python train.py --num_hidden_layers=10 --hidden_size=512 --hidden_act="tanh_gelu" --norm="layernorm" --positions="learned" --init="normal" --init_std_o=0.00313 --optimizer="muon_variant" --max_grad_norm=2.0 --decay_shape="sqrt" --final_lr_fraction=0.0 --max_seq_len=2048
MLP neurons of a small language model. Each row is named by its layer, matrix (down: output weights) and neuron, and shows model dimensions 373-468. Each number is 50 + 10 x the weight over its row's rms, rounded and kept within 0 to 99.
A block is one neuron, or neurons of one layer that tend to fire together. Before each block is what it responds to, as a language model described it from the Wikipedia text at the highest values.

Description: Line breaks that end a row of a Wikipedia markdown table, especially the header row, as in "| Year | Title | Notes |" before "|---|"; also breaks after section headings and list-item starts.
L3.down214:74 51 50 60 57 38 51 56 23 61 64 53 52 50 50 53 46 39 45 43 65 61 44 53 27 76 52 35 78 62 39 44 47 39 27 55 52 45 60 59 45 50 63 42 42 59 75 40 58 50 38 69 48 44 72 59 50 56 51 48 40 53 37 63 44 41 45 56 46 52 54 48 59 43 47 45 32 49 50 53 52 35 41 53 60 35 60 24 58 61 51 51 48 43 50 53

Description: Separators and line breaks inside Wikipedia infoboxes, tables and stat lists, such as pipes between cells, newlines between fields, and semicolons.
L3.down776:46 61 39 42 56 43 37 58 47 48 43 44 47 68 64 53 65 56 54 59 63 50 33 53 44 48 31 55 49 40 33 53 37 44 48 71 58 40 53 62 37 49 73 42 54 56 43 40 51 63 54 72 64 45 60 42 46 50 57 66 46 64 43 39 60 42 41 51 48 48 63 58 62 29 48 63 57 46 48 73 56 54 47 79 67 50 42 48 61 78 41 51 49 43 36 58

Description: Second word piece right after a one-letter or very short word start (often S, s, P, Z), as in S-q, Z-v-ijezda, S-uz-uki, P-hn-om; also the first digit of GNIS feature ID numbers.
L4.down505:43 51 71 42 49 55 60 79 44 45 42 37 53 38 27 57 60 45 60 47 51 51 35 50 39 60 56 53 55 55 51 47 48 45 64 46 61 51 63 29 50 40 38 54 59 70 52 64 53 41 37 44 50 58 44 45 61 51 48 55 63 57 32 33 56 47 65 31 28 59 45 33 45 56 49 43 56 37 39 41 59 63 36 67 48 40 49 58 39 48 36 57 50 44 51 64
L4.down518:57 60 34 49 40 46 44 47 64 51 44 58 69 58 62 48 57 68 49 46 44 45 66 63 46 49 56 49 35 42 49 37 61 43 56 48 42 58 60 52 41 54 43 43 59 69 54 36 46 62 44 42 35 60 36 44 51 44 61 40 53 49 62 48 58 30 27 57 51 49 41 50 47 48 62 39 46 45 71 51 53 56 58 50 48 52 40 46 51 50 48 42 67 55 40 48
L4.down525:44 46 48 61 47 49 52 47 69 49 44 41 56 60 62 54 73 41 57 59 19 43 51 59 34 41 51 23 54 52 45 38 38 57 49 38 44 44 51 49 67 51 55 51 56 47 49 31 45 56 45 59 41 51 49 53 52 65 57 36 52 50 46 57 56 45 45 36 46 52 57 30 52 53 34 47 48 51 56 68 47 48 45 64 61 54 45 58 47 62 56 58 61 59 50 41
L4.down923:45 47 51 49 52 58 56 58 46 51 54 61 74 49 53 54 51 39 61 63 60 53 35 48 50 56 57 50 57 45 59 40 57 38 40 47 32 64 60 60 52 49 65 57 38 56 63 48 41 43 44 57 59 52 51 36 48 61 71 47 43 67 26 35 56 48 79 43 39 49 38 34 54 34 26 53 55 64 47 43 48 53 54 59 57 58 67 47 55 50 49 43 54 52 47 49

Description: The opening pipe of a new row in Wikipedia tables, just before a row number like 5 or 15, also other list-number boundaries.
L6.down357:60 64 47 54 71 48 49 50 45 34 46 53 58 66 54 41 37 50 39 46 54 34 64 37 51 61 62 28 46 62 32 47 40 45 56 73 46 51 51 41 45 71 49 55 38 48 46 51 58 48 51 51 43 57 51 39 52 64 46 61 40 46 59 49 56 40 23 51 58 62 51 46 61 43 59 56 42 39 39 61 47 41 62 53 70 35 41 60 46 55 64 46 22 59 41 63
L6.down551:53 57 58 58 36 58 42 44 52 63 72 42 46 45 43 55 43 38 62 45 50 79 52 46 52 45 38 52 62 56 67 59 37 39 49 36 65 32 67 55 45 57 46 52 32 60 56 30 29 43 46 48 49 68 62 52 48 47 52 46 69 48 32 36 41 38 39 47 40 52 60 36 51 63 42 56 49 55 47 59 63 61 39 47 44 51 50 44 50 46 59 54 37 64 51 59
L6.down1063:76 53 58 71 61 30 40 40 66 64 50 37 52 51 35 37 39 41 63 39 38 56 46 36 46 61 48 33 57 44 54 37 45 72 55 44 43 73 49 59 49 41 69 50 64 46 46 47 55 55 55 62 44 52 33 50 48 63 55 50 47 48 31 61 36 58 69 73 32 62 51 37 38 60 61 51 56 58 55 72 54 61 64 40 65 51 29 55 45 50 47 53 49 57 60 32
L6.down1190:49 51 59 63 51 30 45 49 61 40 46 47 45 59 56 57 49 46 55 51 59 44 45 44 48 54 60 32 44 68 60 50 51 48 70 56 37 49 53 56 53 52 48 58 43 62 50 43 56 39 47 55 36 43 59 40 53 53 51 53 46 49 52 49 47 39 61 61 52 42 44 38 53 46 55 70 37 49 31 48 66 49 37 39 45 40 75 42 56 41 60 44 39 57 66 30

Description: En dashes and similar separators inside year ranges in tables and lists, such as 2012–13, 2004–2005, 1940–2018, plus other structural punctuation in tables and infobox lists.
L4.down369:59 55 55 47 53 53 46 50 24 30 53 36 63 45 59 60 50 55 54 38 58 68 42 47 61 58 54 54 49 69 47 56 74 44 52 48 42 49 46 41 37 49 34 43 55 35 48 60 56 39 61 45 43 38 58 51 49 52 57 43 46 45 56 50 53 42 30 53 52 40 51 51 57 55 31 35 53 75 53 51 43 52 46 64 51 48 49 45 57 60 60 58 68 32 60 49
L4.down479:42 45 46 51 42 47 52 54 42 44 43 42 78 48 59 41 57 54 59 26 58 60 48 47 42 54 65 39 61 73 40 42 46 46 41 43 55 35 52 41 54 30 59 69 44 42 55 42 53 49 60 49 73 68 56 51 45 47 57 55 53 43 38 48 48 54 55 53 44 38 45 59 45 42 53 55 58 33 42 52 40 50 63 47 60 39 44 41 33 43 41 34 49 55 66 50
L4.down534:46 55 48 59 40 45 46 48 54 67 53 42 51 49 41 47 50 52 47 23 64 55 55 50 49 37 47 58 50 45 45 42 55 43 34 68 58 28 63 39 59 53 38 38 54 60 68 62 69 34 68 47 47 40 49 57 57 49 49 53 59 43 45 61 53 57 53 60 59 34 45 58 50 48 36 46 51 24 47 52 27 62 39 50 34 37 60 47 40 42 48 33 62 42 60 48
L4.down1129:42 62 38 61 48 48 38 66 46 67 50 53 43 48 25 44 54 43 42 66 64 51 42 50 48 30 64 33 48 38 48 22 49 50 60 63 64 43 53 49 60 48 53 61 57 68 47 39 58 47 31 51 64 39 52 55 39 54 71 51 51 49 61 62 48 41 49 40 45 42 53 55 55 48 45 45 67 48 46 72 60 55 60 70 46 49 76 62 48 54 42 51 48 47 34 63

Description: Dashes, "to", "and" or the first digit linking two numbers, mostly years in date ranges, as in 2005–2007, 2010 to 2019, 18 to 24.
L6.down22:66 48 53 67 51 69 44 50 65 56 46 37 53 36 40 38 50 50 40 58 34 55 36 50 56 55 58 45 35 55 53 48 52 52 57 57 44 48 58 46 66 58 43 58 45 59 64 51 46 40 75 56 55 53 58 69 48 49 59 33 47 33 61 54 41 49 60 62 51 44 66 38 59 73 48 32 39 44 45 50 62 43 51 51 39 50 40 66 50 33 43 49 35 38 54 36
L6.down148:56 46 49 60 69 43 42 35 64 60 57 51 64 63 41 66 39 47 45 54 40 49 40 47 42 40 43 55 47 38 50 50 31 49 50 45 53 58 47 56 49 38 49 43 40 53 46 53 58 55 29 25 42 43 61 48 69 42 54 39 49 56 53 38 64 47 44 54 34 45 59 60 43 54 38 55 53 62 55 72 51 71 54 31 30 65 49 30 44 36 54 41 57 72 33 58
L6.down749:43 52 67 39 35 59 56 42 54 36 61 41 52 49 51 55 36 42 60 38 64 48 48 59 32 50 48 40 68 52 44 60 49 52 79 41 45 51 40 51 57 65 52 38 57 51 62 40 34 57 36 46 62 35 72 48 53 57 63 69 57 83 49 49 49 49 57 55 57 50 52 44 70 61 54 64 75 47 47 43 60 52 67 42 50 48 57 40 45 41 57 67 48 43 57 60
L6.down763:49 62 46 50 38 58 36 37 59 59 46 36 59 56 35 37 42 59 45 55 57 56 44 31 64 50 69 42 39 56 40 66 42 57 50 54 41 57 54 41 66 47 37 53 49 50 43 56 51 60 53 46 53 34 51 60 62 41 49 42 60 36 46 62 49 49 52 61 56 37 62 29 41 55 52 54 58 33 49 71 49 47 57 47 50 50 59 31 59 42 45 57 52 36 44 36